Weights of a small GPT-style language model, trained from scratch on English Wikipedia.
Architecture: LayerNorm before each block, no biases in attention or MLP.
Training: a variant of Adam for these matrices, 7923 steps.
MLP neurons of a small language model. Each row is named by its layer, matrix (up: input weights) and neuron, and shows model dimensions 80-175. Each number is 128 + 32 x the weight over its row's rms, rounded and kept within 0 to 255.
A block is one neuron, or neurons of one layer that tend to fire together. After each block is what it responds to, as a language model described it from the Wikipedia text at the highest values.

L6.up1077 [ 80 182 176 117 132  67 163 120 114 161 163  83 135  77 141 150  77  39 150  84  51 123  91 105  83 153 177  77 152 128 143 122 122  99 122 170 130 137 128 128 147 102 132 155 167  95  97 122 150 110 117 129 130 133  87 131 176 127 146 137 133 126 120 108 176  88 174 112 164 152 124 132 169 170  86 124 130 142 167 163 132 153 161 127 141  91 106  36 148 175 112 155 131 134 115  72]
Copula after subject

L6.up1146 [158  82 131 114 127 183 122 143 116 100 118 120 144 131  90  61 130  60  95 216 133  97 166  94 129 105 117 134 141  48 118 110 132 136 137 133 140 140 146 102 118  33 119 167 180 128  94 110 170 110  61  85 142  88 157 109 119 127 110 141 172 159 119 186 158 166 109  98 143 134 190 135 119 149 130 179  94 175 125  59 132  96  96  98 205 197  72  88 150  88 103  72  97  88 135  85]
Words inside titles

L11.up838 [109 151 127 151  81  93 140 142 140 138  90 113 178 158  80  92 106 110 153 128  86 117 158 181  80 112 187 134 100 100 114 134 104 141 133 145  78 144 111 114 173 145 121 174  81 112 137 166 137 146 112  92 144 124 152 122 128  87  84 117 175 159  90 111 155 108 175 174 126 123  87 132 120 158 173 137 145 149 111 145 110  68 141 141  96 156  63 141 142  85 107 159 146 171 146  90]
L11.up909 [125 122 125 114  86 133  97 186 137 139 125 186  99 114 114 129  93 151 127 137 107 147 138 117 118 148 157 120 129 118  95 179 146 101 124 102 126 118 149 109 128 153 178 154  87  73  85 187 109 102 137 104 126 123 141  94 140  86  98 118 132 187 109 124 135 164 147 155 125 139  61 166 130 155 174 102  86 156 145 121  69 174 143  89 107 172 120 136 141 191 166 174 150 104 112 176]
L11.up1079 [137 148 148 142 142 110 136 122 139 131 176 145 110 150  95 155  83 141 110 121 114 112 131 106  80 118 195 124 122  83 182 166 146 137  76 143 152 133 147 113 138 128 133 108 152  93 114 160 129 102 178  99 120 167  46  98  75  96 140 137 146 176  71 118  76 116 105 111 127 161 130 126 224 146 137 119 116 176 227 129  63 102 152 131  80 150 115 154 161 180  62 150 157 143 141 146]
L11.up1113 [139 161  95 156 137  80 133  98 119 135  89  92 125 155  83 186  32 112 115 157  90 146 138 163 168  59 118 133 148 143 127 136  93 164 112 157  88 182 105  81  60 163 103 151 152 130 139 151 104  88 158 118 132 150  99 117 183  84 121 178 128  92 101 109  86 170 131 155 102 131 157 123 163 117 172  89 122 177 160 139  79 128 175 121  92 130  70  78 149  84  88  80 140 116 140  73]
Main verb after subject

L14.up26 [120  90  96 109  70  94 140 132 137  90 138 128 113 113 142 115 162 172 142 132  80  70 120 216 142 116 157 137 121  75 137 122  79  93 156 151 147 143 124 111 130 138 137 177 127 115  64 114 132 124 137 142 170 115 176 110 112 114 119 155 109  82  95 175 113 107  93 154 147 171  88 119 167 117 134  63 128 115 130 109 101 111 121 144 125  99 130 144 146 117 136 148  36 152 124  93]
L14.up38 [141 140  97  82 101  93 124  98 154  98 138 129 104 138 132 136 169 156 140 129 168 113 107 140 144 112 154 118 106 122 135 114  60 156 141 143  13 101 132 126  73 168 161 106 113  66 103 136 129 135 181 104 132  78 110 154  76  61 119 150 142 157 155 132 175 156 122 187 144 143 113  61 130  86 151 103 136  93  46  77 153  94 125 143 154 126 155 190 219 109  64 120 195 104  80 132]
L14.up90 [148 179 112  96 100 152 145  95 156  81 126  87 111 162 114 140 152 122 174 136 129 115 124 128 116  80  87 149 145 148 188 152 173  91  73 143  65 117 156  99 108 130 154 114  71 130 121 104 123 146  78  99  97 153  96 121 130 147  86  61 120 147  28 189  67  99 213 129 119 105  90 110 134 142 187 147 127 204 121  79  94 159 138  98 142 116 104 141 207  67  10 132 154 124 131 116]
L14.up103 [132 169 110  55 139  96 153 131 167  85 146  83  47 143 164 151 102 208 148  87 135 187 137 148  83  91 115 123 101 111 103 117  77 127 169 161 125 191 138 106  69 136 117 151 134 172  48 166 104 149 119 126 160 112 105 109  52 107  74 167 135 137 127 139  96 136 141 123 107 174  92 110 176 119 130  99  90 115 151  95 119 102 176 169 120 143 102 173 173 114 101 133 141 148 120  81]
L14.up308 [137 120 109 126 118  76 131 113 125  75 120 135 133 173 151 139 155 122 109 138 160 143 135 153 136 128 130 123 135 121 138 103  22 167 144 165 119 156 152  97  78 153 173 135  86 127 137 176 143 113 143 135 183  72  60 153  40 120 142 162 130 111 129  89 102 149 171 155 132 146 106 127  95 146 149  88  76 109  87  67 135 103  77 150 124 107 127 128 199 167 136 153 153  61 130  71]
L14.up327 [140  97  74 132 103 130 161  80 140  83  65 110  90 171 118 129  72 162 158 153 153 115 189 185  92  78 118 167 116 182 183 163 102 185 107 127  86 166 133 149 106 181 142 181  99 126 101 112 137  97 118 143 152 125 136 156 177 143 127 132 141 124 141 121  95 109 117 133  90 118  79 127 156 101 140  96 100 197  65 142 109  88 126 178 124 179  90 120 150  89 132 167 157  94 152 109]
L14.up439 [157 169 139 149 102 135 120  98 188  60 123 112  97 128 106 117 134 163  72 129 100 101 170 143  89 136 104 120 123  63 110 204 121 144 150 129 114 116 163 104 133 103 154 173 144  49 113  91 175  86 130 150 168  99 129  77  95  72 171 163 144 129 135 160 120 113  87 138 163 173  97 110 173 118 113 127  90 171 100 149  81 156 127 156 108 117 186 118 162 116 125 220 158 143  87 101]
L14.up524 [115 194  97 122 115 161 190 124 137 114  90 129 105 118 150 173 112 138 156 153  76 137 139 166 155 108 113 129 145 134 128 137  76 130  74 206 120 109  96 111 142 152 158 140  98 150  69 127 129 117 111 115 128   9 198 124 145  69  85 145 161 101 149 137 106  90 113 131 106 168 113 150 118 118 128 133  86 148 133 114  78  79 131 158 150  98 115 105 158 154  76 152 140 166 147  87]
L14.up564 [171 168 114 133 140 114  99  69  80  69 120  62  34 190 129 128  96 162 110 160 128 158 111 145 103 112 104 117 137 194 115 137  43 154 105 130 106 144 119 110  83 205 122 167 146  87  63 160 107  56  90 138 139  73 117 146 123 163 147 186 166 103 162 123 105 138 160  83 100 171 104  83 148  50 146 172 154 127 117  96 114 102 145 135 171 124 116  72 180 163 100 142 146 139 131 105]
L14.up793 [105 143  98 141 101  98  81 120 213  92 169 139 139 114 136  62 135 129 138  95 102 108 124 164 123  69 163 161 165 113 169 104  95 138  86 174 143 176 176 117  89 103 133  98 122  71 112 177 106  89 120 123 161  89 164 158 116 126 121  87 132 183  38 180 142 128 140 160  70 109  87 153 139  86 119 108 101 153 136 103  62 148 158 150 170 111 102 171 174  97 107 164 133  91 155 134]
L14.up848 [152 165  81 122 103 101 174 115 123  84 169 122 129 186 155 175  82 149  84 121 117 128 195 142  93 172 152 141 195 111 148 121  91 121  89 162 125 156 157  49  59 146 173 141 128 109 108 114 138  98 116 158 207 152 113 142 113 163 120  69  82 127 111 115 127 102 171 106 101 151 151 117 129 121 130 116 125 137  85 141 168  84 174 143 112 186 129 126 161 168 108 136 121 166 149 119]
L14.up858 [128 180  94 137 101 116 114  89 189 119 158 128 113 140 135 128 145 114 176 115 139 183 126 131 121 127 155 131 103 127 172  95 119 167 174 155 141 125 154  78 123 144 167 167 115 114  62 173  97 146  85 119 136  64 146 160 117 124 133 143 140 113  96 128 168 133 168 156 132 142  57  29 142 141 121  92 100  64  48  66 138 117 121 140 149 133 158 188 214 153 117 156 135 103  96 117]
L14.up1062 [ 87  74 118 133 124 104 178  90 149 180 175  52  72 147 142 109  96 153 100 114 165 115 187  92 122  77 121 146 104 149 159 186  83  81  92  78 140 119 145 116  89 172 139 114 144  98  66 183  78 108 141 110 176 106 161 127 151 134 142 143 186 125 140 153 119 169 107 130 143 179 158  84 169 114  94 123 199 117  88 133 135 182 101 114 150 112 120 132 127  81 101 166 156 151 119 111]
L14.up1105 [127 129 107 158  94 152 188 125 137 120 135 171 122 135 129 171 117 182 112 145  62 135  94 168 120 101 103 169 124 118 151 145 114 133  97 115 150  79  90 121  76 144 186 165  95 108  80 133 130 130 134 145 110  87 166 117 114  75 127 137 153 193  81 103 162 105 158 150 157 122 124 104  93 140 114 118 145 170 124  96 155 121 153 171 105 124 108  98 128 134 107  81 106 148 191 121]
L14.up1160 [128 134  69 100 119  97 164 150 163 107 134 130 132  81 179 144 119 136 121 165  92 140 123  90 126 153 118 116 162 127  83 119  98 130 140 120 139 130 153  93 104 118 128 188  76  96 114 105  66 167 133 176 163  64 103 132 102  74 125 103  89 141 145 145 184 107 175 120 101  94  97 101 167 115 175  67  80 149  67 124 168  87 145 147 137 164 113 145 105 125  91 126 124 106 103 151]
L14.up1244 [ 89 120  79 128 105 126 114 142 150  82 165 110  98 154 127 125 106 107 121  99 124 161  89 134  91 101  75 159 164 120 207 125  75 155  94 147 128 126 114 145  97 133 176  84  47 155  71 120  96 186 151  95 159 110 168 109 122 152  91 127 144 118 132 118 181 136 143 121 140 121 113 143 154 133 148  95 146 118 112  94 136  73 166 141 141 146 145 110 169 127 138 147 189 162 122  92]
Personal first names

L6.up172 [146 106 105 116 113  70 133 177 199 128 141 139 104 116  94 129 125 207 150 211  75 113 155 123 114 145 173 114  83 152 157 159 167 117 119 137 112 116 125 110 142 168 129 168 118 138  64 195 112 142 114  94 159 128 158  68 110 150 118 121 134  90 105 148 159 143 145 105  34 148 105 137 134 124 139 133 103 124 147  99 120  79 160 140  93  95 132 145 189 138 111 155  89 165 123 125]
Name-start tokens

L14.up40 [132 123 112 150  90 157 176 131 126 102 137 120 176  43 113  85  92  67 169 137 110 168 107 168 131 126 104 108  97 101 137 129  79 117 146 144 106 145 150 123 143 221 114 159 116 134 178 111 120  75 107 149 126 107 126 154  48 147 156 105 215 162 106 203 138 195 154 134 174  71 148 168 134 156 132  51  89 140 113  66 154  63 101 120 125 131  62 142 160 126 106 122 127 102 102 142]
L14.up60 [127 116 107 104 161  92 147 146 231 158 123 136  88 165 170  85 117 163 208 156 128 155 115 166  54 105 166  86 139 174 127 113 107 139 109 119 122 139 108 108 116 165 143 138  84 157 153 172 134 165 143 119 181 137 153  75  81 105  94 122 155 119 100 155 129 113 166 139 104 134 114 134 132 148 119 122  78 184 153  84 164 146 111 131 114 137 138 151 134 109 165  51 159 143 172 108]
L14.up96 [120 101 105 126 133 156 141 120  90  98  66  98 145 116 137  79 117  56 180 143 162 106 100 122 117 142 137 158 119  88 118 154  20 131  53  73  30 130 123 118 172 122 108 129 138 122 105  60  60 121 173  96 110 108 171 133 133 170 126 165 128 140 112 143 134 127 101 128 104 130 121 200 142 129 144  96  92 185  72 141 127 101 104 164 101 129 111  86 147 149 177  85 141 144 146 157]
L14.up117 [174 127 132 104 139 141 159 111 157 107 158 121 121 139 110 164 125 132 113 157  86 128 152 124  89 129 122 135 153 103  75 110 147 112 138 154 122 188 106  75 101  90 173 133  71 101 127 130  73  99 178 154  86 102 152 110 109 116 107 104 153 186 149  68 104 164 165 165 165 112 103 130  84 173 125 116  89 116 145 129 143 132 163 144  89 120 152 165 153 130 133 136 134 143 108 137]
L14.up145 [159 125  97 124 172  97 171 150 161 165 134 121 152 130 109  93 163  99 112 122 113 153 151 175  88 101 133 144 130 175 128 148 100 139 140 139 164 179 115 130 111 147 151 143 136 102  98 106 175 132 115 161 120 145 102 112 159 107  73 159  69 138 103  98 172 110 162  91 137 105 147 142 124 147 198 103  93 178 133 135  64 117 135 174 105 135  86  93 188 122 141 149 107  71 145 123]
L14.up243 [111 138 122 127 140 130 134 117 166 125 134 135 129 130  68  98 127 125 147 127 169 119 143 182 124 113 168 138  65 111 134 145  26  86  68 116 162 114  84  97 110 147 166 183  63 129 177 136 121 107 152  63 120 100 142  92 137 121 154 164 179 181 113 159 104 166 108 168 171 122 160 157 191 132 137 161 154 100 114 110 142 110 102 148  80 144  92 138 147 137 120  93 170 162 143 138]
L14.up248 [102  87  95  93 107 121  64 165 182 156 110 145  97 161 153 152  85 113 145 181 107 120 176 171 132 169 129 106 152 100 103 119  99 149 147 117 157 133 133 107 134 119 158 115 134  96 138 135  80 146 199 100 167 148  73  85 138 130 137 117  78 196 132 120 123  87 149 125  91  77  97  98 130  60 125  97 134 204  78 137 130 179 165 128 139 204 124 134 141 157 119 149  78 159 165 102]
L14.up263 [ 79 129  67  79 154 138 166 110 153  92 118 131 157 131  65 136  79  60 174  98  82 177  96 217 112  84 149 110 124 145 142 177  87 192 126 148 152 114 151 117 142 145 125 137  74 121 178 132 124 123 127  86 156 116 121 108 104 156 114 136 188 160  86 149  97 173 156 137 114 145 155 146 183 123 149  98  74 132 156  94 141 120 110 185 102 114 127 129 165 154 141 123 163 182  97 129]
L14.up296 [135 124  85 134 153 162 122 118 139 101 157 113 132 110  72 131  71 118 113  76 128 153  99 170  96  95 147 155 127 183 122 209  80 111 117  98 100 100 135 102 117 177  99 148 152  84 132  95 135 115 157 124 125 169 108 154  84 115 126  92 151 178  68 161 142 139  70 133  88 100 167  97 152 155  86 103 123 120 113  81 123  73 149 184 118 155 148 149 186 134 103  66 168 174  97 117]
L14.up562 [165  87 150  92 139 147 140  57 158 125 129 145 161 128 101 102 109 121 153 118 144 125 146 140  87 167 133 145  53 117 155 129  69 130  95 100 109 150 140 103 131 157  88 141 150  98 100 144 121  76 149  90 229 133 115 107  67 148 122 133 189 140 157 164 109 117 132 111  94 119 166 133 142 167 124  91 104 101 118  93 112  83 144 161 123 130 148 117 127 148 125 130 170 143  93 151]
L14.up565 [146 152  42  95 135 113  88 115 105 113 189  79 104 177  92 141  82 170 117 123 116 167 158 174 115 107 118 114 128 106  98 149  66  97  95 131 169 108 118 127 125 178 165 169 121 127 108 165 156 117 130  51 173 121 151 149 162 169 153 201 188 205 127 154 113 173 144 126  87 144 143  84 164 154 136 149  76 120 202 103 123 101  93 121 109 131  86 121 149 107 106 156 153  90 194 168]
L14.up580 [108  95 145 104 138 154 162 139 193 126 127 117 166  91 123 117  81  89 143  82 140 196 107 172  73 120  72  80  76 167 152 163 105 177 144 138  87 140  89 132 172 160 108 108 138 123 127 171 135 212 122 132 131  95 141  85  99  81 101 114  83 143  97 158 129 124 130 129 122 136 143 151  71 107 154 133  66 135 134 103 165  84 160 153 166 108 126 164 122 124 121 139 137 158 114  75]
L14.up637 [100 133  77 147 163 154 122 134 188  91 197 107 110 103 102 127 115 105 130 119  69  91 168 125 139 161 127 122 140 102  96 107 114 137 137 146 116 161 113 130  64 167 112 187  94 119  82 115 117 143 118  58 247 135 112  87  86 105 155 114 150 180 128 131 149 116 182 115 107 143 143 120 175  69 130 173  84 127 173  86 170  83 100 171  90 159 157 168 152 173 106  86 110 126 121 135]
L14.up834 [ 86 102 111 145 122 102 113  92 154  95 114 143 167  94 122 142 117  87 161 121 107 133  80 143  88 181 117 119  93 152 137 141 159  87 182 147 138 114 157  67 118 131 129 158 105 107 139 146 114 182 133 161 134  73  97 129  66 142  65 178  81 140 115 169 167 144 186 109 103 157 147  89 205 118 190 114 103 146 135 152 108  39 189 136 147 208 118 100 111 113 139 106  93 124  79 156]
L14.up849 [167 115 101  74 128 184 140 126 123 122 150  99 108 109  80 143  67  95 101 150 112 148  98 125  44 142 147  63 121 132 199 162 140 152 128 127 167 111 194 103  75 157 144  88  95  77 149 192 107 114 164 124 126 149  85  99 117  88 131 135 188 120 121 164  84 163 191 104 109 163 106  96 108 135 175  95 108 129  34 135 122  71 161 108 125  98  79  80 137 148  26 125 113 108 111 107]
L14.up1000 [139 142  94 171  87 128 201 204 168 104 147 140 165 127  99 146 107 143 199 146  94 202  88 156 100 182 218  20  95 130 161 173 111 110 112 111 132 116 150 125 170 138 108 109  86  50 152 141 121 172 143 116 139  92 156 126 111 153  77 137  56 113 134  87 169 104 137 136 127 104 151 100 150 113 141 125  98 180 112 146 106  23 205 163 116 137 182  99 125 151  86 118 123 163 145 118]
Subject end before predicate

L11.up25 [119 189 135 136  97 128 127 175 167 114 143  70 132 207  70 173 119 150  76 149  84  93 114 148 123 135 147 126 138 123 134 115  61 142  85 126 166 102 138  59 151 124  82 138 129 119 110 148 141 170 150 148 161  75 162 140 126 153 144 116 113 102 103 165 121 145 161 127  69 114 147 127 120 131 154 120 107 134 103 111 149  92 151 191 186 148 147 109 156 112 100 169  89  83 185 135]
L11.up814 [189 113 122 144 125 115 182 155 184 111 147 104  94 104  66 113 136 112 105 150  61  94 142 119 144 128 168  83  44 108 145  98 189 110 118 134 115 145 125 134 131 103 167 137 136 144 139 156 174 123 118 102 113 111  86 128 100  95 113 115 110 151  45 141 133 164 109 145  70  93 124 101 167 109 176 141  73 142 109 136 165 121 126 129 119 127  96 130 145  78 156 194 122 142 113  90]
L11.up867 [ 90 155  87  85 129 125 138 146 124 154  61  87  78 151  94  85 103  82 155 137  65 101 109 127 133 126 136 137  75 112 101  75 187 126  81 156 149 207 112  92 130 146 165 147  92 149 137 130 117 156 163 128 137  90 174 114 124 111 142 121 170 116  79 122 173 132 100 167 121 128  88 121 140 154 124  61 146 185 176  89 125  81 188 119 107 137 160 105 163 109 115 137 120 147 171 121]
L11.up888 [ 90 168  43 146 143 111 146 181 177 163 161 102 148 143 104 134 120  53 165 144 101 129 145 154 155 127 164 142 125 117 119  93  95 144 133 111 110 170 111  94  87 154 135 113 125 142 133 105 126 160 177  99 161 123 174 110  98  92  67 123 152 123  97 170 119 114 145 125 142  99  94 107 200 159 132 140 133 188 139  69 205  53 152 153 184 216 133  98 134 128 111 190 124 120 186  98]
Go in song titles

L11.up80 [ 91 129 122 158 114  65 179 120 186 101 125 170  77 138 100 139  93 154 111 155  84 153  99 171  68 131 100  90 129 168 144 147  91 100  86 157 125 155 127 112 170 131 126 134 152 165 103 150  37 118 117 161 115 121 141 133 129  82 136 122 167 103 149 129 123 177 166 107  88 136  99 109 130 104 154 168 129 181  81  90 143 131 128 114 108  74  93 144 100 153 151 117 149 148 187 111]
L11.up282 [112 107 158  78  98 155 143 156 135 113 146 104 126 146 128 137  99  82 126  73 107 134 122 181 142 117 127 140 106  81 112 108  91 140 130 107 103 167 223 109 172 154 153 185 108 100  72 195 152  78 167 128 119 107 183 115  91 122 109 144 133 192 123 117 186 165 140 145 168 180  91  72 140 103 141  78 164  78 146  65 148 117  95 157 115 121 108  73 165 178 111 152 143 156 136 129]
L11.up578 [155 102 137  94 123 103 132 115 157 143 113 183 142 188 131 137  90 187 211  92 167 125 113 239  68 157  95 162 142 157 143 101 103 126 121 129 109 162 126 103 105 134 135 126 111 103 104 137 138  66  97 180 103 154 101 149 144 158 122 187 141 117 166 108 152 102 111 138 125 177 128  71 126 207 173  69  69 138  85 124 141 128 129 150 120 161 107 147 157 103 137 110 128 138 153  82]
L11.up828 [119 139 123 109 129 130 156 114 145  63 143 105 137 137 158 145 104 112 164 159 126  94 164 199  74 117  77  92 138 100 161 141  72 147  73 134 132 157 179  92 127 110 151 153 117 136  89 164 104 115  82 167 151 120 167 164 145  78 142 149 176 152 139 142 115 127 134  90 159 148  99  79 148 125 128 116 127 128  80  67 185  72 158 164 175 147  95 137 154 103 135 109  87 101 187  74]
Start of proper names

L14.up11 [104 152 179  74  74 153  96 154 145 138 132 148 137 104 108 111 112 132 133 142 111 104 124 185 158 170 145 131 130 127 178 188 142 125 127 142 109 161 169  90 150 154 155 139 152 115  83 120  98 191 169  64 141  56 138  91 132 130  72 116 142 123 106 110 141 198 154 113  45 139  89  95 109 104 122 115 126 141 180  98 150 157 163 179 149 167 127 186 128 129 155 171 112 129 167  89]
L14.up66 [150 156  45 108  84 123 126 136 144 153 128 113 104 144  69 150  86 107 147 154 135  82 131 188 180 204 159 190 111 148 186 133 143  95 110 122 176 205 180  81 106 125  99 126 175 140 112 119 123 116 183 127  89 135  83  74 136 133  74 137 169 115 113 121  76 125 135  72 158 128 155 116 138 150 194 131 181 151 129 143 162 104 152 143 101 151  89 144 122 161  96 126 152 111 142 120]
L14.up108 [160 150 146 137 101 123 151 181 167 149 157 126 135 172 113 123 112 146 126 122 114 122 160 192 123 172 160 165 111 103 128 107 145 121 116 127 166 130 199  77 159 138 157 127 114 131 145 123 158 173 191  96 114 131  70 124  86 145 118 103 136 156 130 136 123 122 147  83 115 102 125 126 131 171 130  98 135 212 136  82 154  84 181 206 177 175  82 152 117 137 145 134  94 157 166 119]
L14.up130 [167 133 167 144  58  59 135 149  73  97 159  93  94  85  85 145  91 161 189  45 168 188 133 173 117 138 132 119  77 114  88 138 148  82 111 131 140 107 146 166 107 158 210 131 108 118  96 139  61 115 122 107 160  83 174 136 135 155  95 143  94 100  80  93 137 105 117 133 111 137 117 108 104  96 174 149 114 128 134 117 148 129 138 154 142 173  65  81 132 113 143 157 122 118 162 135]
L14.up211 [172 160 114 173 117 145 155 181 146 109 133 133  94 135  91 145 108 145 111 126 114 157 131 122 116 118 128 120 104  85  87 106 106 121 119 116 142 135 109 109 131 154 129 148 102 177 168 134 156 209 154 101 134  98 133  83  97 129  66 148 189 135 101 198 126 148  99 135 119 144 172 160 149 142 140 142 121 159 177 145 128  46 152 125 148 166  75  67 159 137 116 164  96 145 191 114]
L14.up274 [ 92 141 123  79  96 183 106 187 159  94 157 113 170 131 133 177 170 117 145 104 122 133 134 155 141 155 155 128 115 117  87 110  52 100 139 171 163 180  93  84  89 188 126  94 189 136  95 104 127 121 107 103 103 121 174 136 126 155 140 132 139 141 128 170 101 153 131 144 132 141 140 122 123 132 212 110 141 101 115  70 200  88 174  53 129 168 104 119 156  97  93 135  83 123 125 118]
L14.up494 [130 141 148 126 134 122 107 179 155 124 150 119 152 133  97 135 113 166 171 110 141 130 163 199 118 165 155 144  79  91 136 172 121  80 133 120 143 126 111  62 176 130 117 147  82  88 127 184  66 103 175  79 140 125 148 102  82 143 137 145 119 186 137 114 101 139 125 146 101 125  94 124  96  78 150 160 116 146  86 137 159  53 107 113 139 168 146 103  97 134 137 171 168 166 169 115]
L14.up505 [ 93 144  77 152 109 143  64 127 165 134 173 125 140 160 121 144 101 164 160 126  56 121 161 194 169 183 160 160 154  70 161 108  87 118  71 154 152 144 137  45 130 154  77  96 138  90  94  96  81  94 173 131 142 149 126 152 103 180  94  76 189 116 131  99 116  91 177 122  82 126 132  88 123 160 130 121 161  98 157 166 113  67 186 138 131 146  82  84 166 130 119 159 152 140 112 116]
L14.up633 [147 155  52 117  91 137 137 126 140  99 147 129 134 118 118 165  97 154 123 182 113 109 165 172 167 117 148 120  60 115 146 126 109 115 189 139 100 130 118  67 137 120  92 116 162 145 118 152 186 178 130 119 156 105 143  97  69 119  72 109 179 135 112 201 133 170 107 134 108 116 157 144 187 158 157 170 150 156 130 125 146  31  97 149 177 128  83 107 121 171  94 130 128  96 234  41]
L14.up665 [203 145 131 136 119 107 152 161 128 110  86 118 117 169 153 155  92 142 142 135 125 146 101 194 126 168 137  93 102 102 159  88 167  72 136 154 152 157 143  93 160 147 135 129 157 153 130 145  76 133 101 110  94  60 181 151 126 127 122 113 108 118 158 134  87 112 111 159 174 120 152  79 150 152 174 153 138 100 187 126 167 100  90  88 125 207  73  97 108 131 120 148  81 108 189  65]
L14.up792 [131 154 178 149 110 114 158 135  92 147 126 104 113 206  81 133 169 142 130 145 138 111 178 132 149 209 129 147 135 156 104 122 146 146 162 100  69 174 140  74 104 183 135 150 128 130  88 123  92 158 160  89 156  63 125  86 124 101 142 170  83  78 140 108 120 141 135 105 144 155 100  93 170  79 189 123 101 147 140 134 160  62 188 139 182 126 130  74 137 159 153 200  70 137 147 139]
L14.up868 [138 185  99 192 124 116 162 160 146 108 129 139 115 141  46 140 110  94 147 132 117 115  81 151 127 175 165 127  93 131 147 125 129 121 186 126 161 172 149 111 104  97 159 147 136 161  75 169 155 161 136 108 132  82 200 142  90 151 113 111 152 148 126 127  77 123 180 182 116 125 125  70  78 138 158 153 119 114 129 149 144 143 133 135 131 130  93 143 150 116 159  81 121 152 142  58]
L14.up971 [174 112  92  62 132 122 127 132 109 110 130 141  80  97 105 173 120 143 103 112 160 108 138 185  99 126 157 110 115 130 139 141 176 103  98 127 148 126  78 144  92 169 167 189 149  91 142 120 150 176 197 101 132 117 173 106  92 179  86 149 136 131 103 170 141 142  80 157 156 140 177  59 121 128 151 140  80 121 129  93  88 119 105 119 130 122 112  72 125 151 114 151 106 169 198 131]
L14.up1168 [144  75 177 124 141 119 152 184 127 116 181  88 176 118 146 107 140 182 129 111 138 148 175 197  96 143 139 139  77 126 152 155  91 119 132 117 145 113 147 109  95 157 131 135 177 133 141 116  78 107 158  92 102  84 139 133 102 133 117 128  99 127 147  91 163 138  97 173 138 138 139  93 114 112 120 140 175 124 151 121 131  53 195 146  68 129  64  87 125 112 166 171 119 179 195  81]
L14.up1177 [108 125  68  69 128 152 157 130 157 129 181  86 134 114  96 170 159 132 157 107 118 126 131 147 163 140 115 150  94 151 160 150 117 125 135 120 103 128 125 113 110 146 114  64 115 126 125 133 125 145 121  89  88 113 149  62  48 171  82 109 163 169 120 194 139 189 147 162 110 166 171 102 167 141 146 168 162 186 180  68 112  68 161 106 182 166  87  97 114 121 111 157 149 104 166 111]
L14.up1179 [139 148 109 142 166  81 158 154 110  90 159 132 105 110  86 153 111 138 200 169  88 161 111 177 137 154 177 124  83 146 161 122 134 154 148 175 107 123 155 126 134 120 157 157 150 150 107 109  84 149 195  67 142 158 139 165 105 214 126 117 119  79 127 112  82 153  63 164 170 138  93  96 172 165 156 136 157 103 132 133 115 119 152 134 217 138 106 175 123 111 187 157 134 121 164 138]
Articles inside titles